python train.py --num_key_value_heads=3 --bias="none" --parallel_block=false --learning_rate=0.0166 --beta1=0.95 --max_seq_len=512 --train_tokens=1133000000
MLP neurons of a small language model. Each row is named by its layer, matrix (gate and up: input weights; down: output weights) and neuron, and shows model dimensions 208-335. Each number is 500 + 25 x the weight over its row's rms, rounded and kept within 0 to 999. Numbers have three digits each. A neuron's up and down rows have the sign that makes its largest values positive.
After each neuron's rows, "fires in" lists the words (lower case) most often at its 100 highest values on Wikipedia text that the model never trained on. A number after a token or word is its count.

L8.gate2009:544466505486475484498523516548524455488511511485520495478492446513513470468504449541554512510531506528532490467471453482478534510500472528543518524473498495539525487503450518471541469533575491480522462516493485496500506497465500508531535529520497486473487488488501494508499446506476487471466528504531507502521518507539494525501535537509525483493520444496540534465485516513500502510514
L8.up2009:524477511476532520547546486546510487518500496537508487521535524537518515492474535481502506524476490553456516554533512526495514500554520522541480482500497501498484514492461564505500508532541517514465522499498503458523475524492524537537494506501518504477506514515462480527508452486489496503520488494509560478484446533483514482479543528482561486506517401474475506493477498426485482513530
L8.down2009:503531492456479505549539478539490486510504498512474493509516562496513506474506519504486516484468471478486493512472494521543533470466512524476515490489478513531438481510505525482481522505496428543497535520475513488490463482528514523520498459490508512452495452521493517479549488465516500535485524494521483467520522503466537528503516465510507514514516506510535481486545497539493471469494
fires in: "which" 43, "this" 39, "and" 6

L8.gate1427:506482471494486468521479479497558505520505499500521475539503500561509484471517500474493529499491487483539481510481519501510494478493491546514533495506501512488503524507478489538494500501492548578567457526473493487499454527511513525530490487547496490499500508516511550505492507480525491445530505486566522467505482521497472477502540514490545505495553469462534527495520487491493472484488
L8.up1427:481487451486469454499450507504489479501545516502526493521517551538498477491508488546481485501474524488510515480530483520517493475532496501506527510497584507516526537505474465493481513524508508529509523479507519518490535513520552538503466520506547507490496531454452490495468508519496486496494514493500505538499494507519518499511552519458531489471507506486511491416482499469521519483483
L8.down1427:471492501516476479503504573471474493526515523473516479503527530501481484478483503478515499503465546508490506475487501524511504509521453500515530497490524491545490514511471497498453484527489485508490482515514472521475505536511528500498500519516518507521482461423498520468495506520484491492497491461511491527485469558515494499502505537498528484508522521497513490456484482493459518527501
fires in: "new" 26, "u" 11, "german" 8, "soviet" 7, "roman" 6, "romania" 6

L8.gate1302:530544494471459531540504489513445468485491492471530528490512499526526505521488513523519546526529500512533467545516486491522503499483536506491484451510457487460503533477532506505498531521512457532514497473503515467486568484499543512469481482528495519518511524498519483496524492500476495493502508514526512462505479506484479453492495464566466549514455541468494528511523473505542500509487
L8.up1302:512516535506520507517535503490508443498491503515501529519476518539475493506497513536510506496486486502521465508525504478488472529480507502494474484543510518515524449546515489504525514520523515491495487485492462531482504481494526481478507509514478528466510506519479503456493484503516477514468471503502471510471504476493482527519523494471498516571520518502503483518481506454512511506506
L8.down1302:511507512488534508518492491527542546497491522516520500501499491526496500526525489470486472454522492496491480481475534518481549534486476497463488514517560520520555493525501510464488522533506498515481496549485549485491501518519490511512504440518502453493474476561475498460517511463507516553485497495508512511493514534485505506494531509502515486492526484512484478461483485571500483523524
fires in: "this" 31, "that" 9, "these" 6, "gobert" 4, "the" 4

L8.gate1558:516485522521487469456488474489492476491504509547469496535490497528509499452474524490486509498470479435518494528502503503490498500445532506542489507509494514533489465492496494537518495524477461458457525531479482521517491506505516459430508531536504526500518490509494498478499498492488539457476503491498524510488492501500517465511519476525547496515552467524482495523554463490514483484490
L8.up1558:470483507501490514487474500479482460547507497462494545517491555470472450494482516481464509486476504491470486477491506497539498467532511446508463531552453468529489505485489508487481525455483520491504509494519495493460522502532503483478473488521515507521471464501555514496534486480490520500477510493523489521503540513463522516489481505520517480501500457464499495485514502543528481449534
L8.down1558:497505522477505453493510503465558531456499508450502498473478585485483507506522478504504511527501563480494481511496461506501524486542504491485529525509522516460476469522539545531488532510520504512522466477531478499495519542459494478497507476498532482491482510512486507512490515457496463525470524510562503552487461513484481486512548517499494469550521489488544504527523491506524522504515
fires in: "and" 44, "to" 15, "or" 12, "are" 4

L8.gate833:522493487509488465482507492502475494481447507499525509503551446481491481552521488512487498497476449465484494548467485489556485470516500481522521493538485518530496502502469530514524501464491528487516499479496478502503505497516488524483522463459494484466513480505479536509458509476478556466480490519478505508537436485511485529501474509476495505498481534517507517500429490511507467520553
L8.up833:512478477479476480510506513523458480478480491548474519492494493491522507547551458491498508527490446483492506508463478482495476497505500540477517491530479518544493507480439488510531479459480495487492510520464499519461462546485482489500512482453490505486486510523485527512492479500508490504484500503467509463536526491541468515430484494472506551528528486507470483487491465476493511522519
L8.down833:516490390435472517486497490513501512498469477487509500449517503519503510531472467503519543496490537516479455467527529506493508468476461532544491504454511520497480491483507494498510466487541526470478498484504498490506516499492522480511496490462528520513473474483456559491568518517526499550480482517510452556512489481476472484556487510454509458537507507531477505506482521522488496484487
fires in: "of" 44, "from" 34, "the" 9

L16.gate12:482473493505496483485524502541514557479480527476493461494477488509489501481487479481506544466518506482497476505505478510478500532507531458533545483510507493518526516460509510459512460516508508533532501485476517510515506525521483493457487489481481501469479526514528492512508562491507480473528502521501491475511458484478516498483517464466463494484466516535502519532487508472515442534473
L16.up12:558485449540466523470507501504512480453459504475489518493461521518495482472497535521493546534506519516510484481465479459465466526485498511508508502523480510480516505527500524507512506486555486517547550472472502520491500504471491432483505490491510482503503505487461501471498471492476497480492529502542473469499517498511480478522491550510513476508502491502491501467498502494544480483476
L16.down12:477544478482500512474532506495483516468469504470499535490490498513506494528510518543506454499468496518533494531501500531545490492521535484500485494521480473486471506489467447496491512526492503504495457447499540467543495475500494498514510500521528489489507481471506468532476511466492506522532551532481495471509487528483489533528602499478486504500570524481500508505484481531503501502484
fires in: "a" 59

L8.gate1822:533525494532540523491527519452510497503473505446558495508505450503465510553533503499496520492532544524540530535525529491522460460499518500501503498529488502483513524478563535499477518474508514512547478516518506472499533488529453494491490523523521511515475507524468503478530521491472545454490474488558449498483572502514511535519483496504472484506458535522492521483558529482497483490484
L8.up1822:492527485498508521441479534516534499482534463498525538480513496529514506517456445508478490535473542539517454498483483477506483490417473472520501503483535436508471554541516489512489489473529497477512569491497481527504482506523491513502482495487498516534517533512529524458520495483506501480529512472498447469452516488473495467504473479502481510496505491487515497491542532450482525520514
L8.down1822:527505507503520530459518509532529468516457502493529532467487496486492508523443530481494523497513498504473467503491520496559521466473543503514479477533514510496494526541476477510521515505548488477511511486492515498470436484500523475477487507513548540521537528470478543489521532482506467541500485453489481488469480494465498544529487529508527535535509479493488521512502514480467483465487
fires in: "a" 62, "an" 11

L16.gate1846:485472489416525462495493461451493511492472531436498496531508512508476508521450461517493475484454461506502484508530494508521504489521482507539498495485483532496500497481492509507520503502508525497532528538491490476469525484527501511521514474494540530463554524489511505516514506467510516472471483526478504517423530522488468459541523467436513541490489506501535463485463503478524462512456
L16.up1846:490508500501472491477543484537518495495475498525521524500509500462496505514494519487513515456562518505526549479514504507480497483453548526532522486534524510503481472510498510496491457479529462501467527515470486496522492484496513512480522505511457505491514514489514506457531518488464508477494508495443475524462440542519521490487534518470526468488505475490461509529498488502476470476526
L16.down1846:475533546502450522532529490521514479507494492514503458457478546506518531543538497520451548480527463532527532480520498480518519485475520554497456528538551526491499523522497506516485454495455519472491470509484512513497521532490521509482498491490505522490535460486508511507524507444511487485513449528524506488516501488493461504504503490474495465471480517521490496511510517451513533508455
fires in: "he" 25, "an" 15, "a" 9, "she" 6, "and" 5, "they" 4

L8.gate208:487465584484475497510484522500514520476468493519493501485465516516466516495493524454532518510500479503501539480465510496514475504514507508514489495523503453532499477490493515508516477545458519522505485533485533492523502491511491468522501539510522493445470502459526479472515475503516476502546522538474508534502497455504522506492547512477531501525479488471537498546527464470497496504522
L8.up208:527533498522536515518491510523469483534521488514471531533531491502495522454497546473490521531495475530451471470471486498456504545529541512517494443511539476501473482513527496497492503458513519481446511499476507520493520494475532509517501497469495479484477472490444521499475493485522494489474508538476517524493458535509500456506531519477510458523514515471538504526537533486500508529574
L8.down208:462496564503490520520501517486479524514486511533468538514526453513526518505480522531510480492519459530487541470484529529519569571505474506502493474505495482496457498531544495459550481481458504472512534485476497473496470498463486454531464517523499488529498524511507494454479534530528503498478493503524556474538476514529454490510509485508485475514482497474503515507479522500483451521515
fires in: "and" 66

L8.gate1949:479499511474462493508516460497493513484511499537463499482509518512475480489504496495537490521502536542533465555475514483493512495539511517524463477518534473495526530470487504522512552488486495429489509548524533503538503434499524520479514485447494488474480532491505501512472509475514533456443490533529490496536508471526485508509489475490491539482476533531500503483544553483440475513494
L8.up1949:495491470484515470499492502522477511488488514497500507497468477478534513511492469476492484484478471496504482476499532539566496455493492525550467488512507493529483474451503495532497536499486513550501514473548516502517522462505512485479535503533522497497510507506470476458534448496527452491509502487517496452518475453514542499499476516472456519529505504522552507525467489503456514512495
L8.down1949:511507484521507520483511498519477461495489504506535480500493499488539498530492583500511492511471494494497516533459501506470494535506503488497513506464471496518492514523528529492495516512515483563503524529460494483500505486460488477480495505558471475531548510507503488496583543507516491526550497527482516553512496518474504455470513505499540461462497520482507487505496453487507497454499
fires in: "the" 40, "s" 16, "as" 5

L8.gate489:496526514505483502500492514483487534511507514531514557543506493531485472505477487531499519494483502454527488525460506512514466427512527537491499467502485498470507488525483498488500482529518483488491497500457541481500496496503465468528512540484477508516471497492466433468551462514495502485461532505485535460472470483473526516531515504545510505466488466540554458488506557483473478550469
L8.up489:501495490475491553524459489455488518489515495529523493525526467488486515485525517513506482511525502530426533503490507539507525527433502482537468526470494466532471467483494475575490489522454527505487450505487522480495506511476483514467531526517533541505461507482519503498490493483458505501484511501519492521470523487491496495505496530518522508464534468481539479519513477477499507520495
L8.down489:526496502482497487475466464455523534506442500494495487516481531520469507532483466506486486476522534504460492498489486509493532564468487501481516510523485520481508494481505485535542479515488462485455483533498492509507526480502489497487480491537474500497446541484526459481486512535479496515525517499540494503497481484515533535528538497529488460523513499450483492466509503543490578518477
fires in: "and" 42, "or" 11

L8.gate794:519518474503530503471474480541493479460534528498493483480507507511518496547507490493507494525513501499538530485455493487509482521494533514529520509481504494465509509495493496567525491492485479452485491513500562535516517510517492504465531479534498471476521576495528517472519535467533468501505507513513493480435527535521490510527545482470510475488477502539528496462531525528543488576466
L8.up794:491495480492503561491469454561482483520509466443511524490506488481475489514506495509520510520513532476522502506511503499489507530501499495504501528461474531542483501486518475475518479524519481476486496514469499505474532443534542438466523516506494506486483465515469484475533440474488502484469466502518519465512485519551516485527524468482492534559492458494498517481509548497461493481519
L8.down794:531516469489454487453587426501522493515507516501496489505511503517536518481491489445510519508486495523516510489507480508496566497506568528510506528525453488513485453500494494523471507495472487550531468525474498459495488512463531520524503502556495505472464538471490511472537498540491483537519486465501491478531485504513501488517555527506478549500520518497496467529508478488486513515521
fires in: "the" 96

L8.gate714:501522491490514503503526497515520465527479509477461501460540502519515479525529458514548475523493513519505512494493543522489523501505537490505479475480495503512485501528532473516502537500502503509440474523506501516513497461438513505469517554534533536470520464511491516438477493462509527500464494507482522469503516466496516531508465530457492528482475476507518510484473513472502501506476
L8.up714:497506523523470463487536487514460563517477515516527506493476483509508520475508509476475495496454487519513450464491529492520508478508523459509517519528501521469488474488472494478504503464528487503531481527482515535468470474507507520523479506490461505473462441512482461490500460522513498479483511517522530602520502530492479495450515506501513508522556520480489540478503499473477525497467
L8.down714:500540427503529492507552538501527523466485538510540545472509482496539473506543445531549495482538468525531472514490488468518493476526531478548487465495481502492500469492467494516458477524484468499509467476467519546507533442518543509506441471472468485500461487473526496454499474511542520487462477544525510532495534495496458524505471537517481495524491493492478488536503485522492536481493
fires in: "the" 29, "that" 24, "s" 5, "my" 4

L8.gate1098:484504452510505506461522515463495510449435504470482535478465505455506557472478518470514471515450512491489511518529568519540498476537473505514488523523539526478530550472552475519489452522511523535506517468485489497495534543511467477494532505496514487538486453503469501499503510522520469565495512509473423482471478512473520481481529537519551553528491505509464509483468505496518484510512
L8.up1098:476489535507520535484509516500503525467484498502520462502497518503499529486504520508497528470506510512529463529513540477494510485536500486501482449521527487480517530549541491494469492525487524493518517515497513489519479521474460481487520528501493479513497493484494538505492530498493527515484527563488490508523492519503536467474526512465502525515509488523487526519499497493502459489476
L8.down1098:507492452523510500472498478505518514480481525522526517482546526505536491477508514492450523479523529485514504482483492476504506478520522472476486485534513502502498532521521499510466484469532495524510498535500471538560542487498479514531520499535512504468469523478478478463515512494506509473520501506520447492480511459486490528527582502491456523494538506514506515480497513505491464509493
fires in: "a" 41, "an" 13

L8.gate684:531450405507517470524496493460518501532535479536507473500513480477501502497554479534481494505495513523506500529478537491488507479528529501504514527517433506493487482473528501492506505472469494504526484473509487492529473493456509496551490497504526469483500465510495510531473489511472514472478485488495470524498490517487498501474473508498534497510511507555493495491497551501519508492485
L8.up684:537482473463519456529495550487538465510486497448491556534513511481443478466492490526461456505468486470487475529477502516488477544488518533510467502502483483477495501499464549441484560473490515497491491457505526435515517520508506496497490487509505494495475482492491526531487473497488520515426439494500490511491435469498467480497510530489490533458495487487480483499506477521536513486520
L8.down684:505523535525510507483479501548492497501474574462505487496482512496507501498455502477536503494510503496516543449472490460488503598513495476480537520484553460517501511540494481477504497497450514486477495537497509501520521451491511462496484506483467510497512514501517503522509515485513500519519507469488530496481498503508505457457537507494487493537496523487553534553490479488497560472504
fires in: "as" 35, "a" 16, "and" 11, "to" 7, "died" 6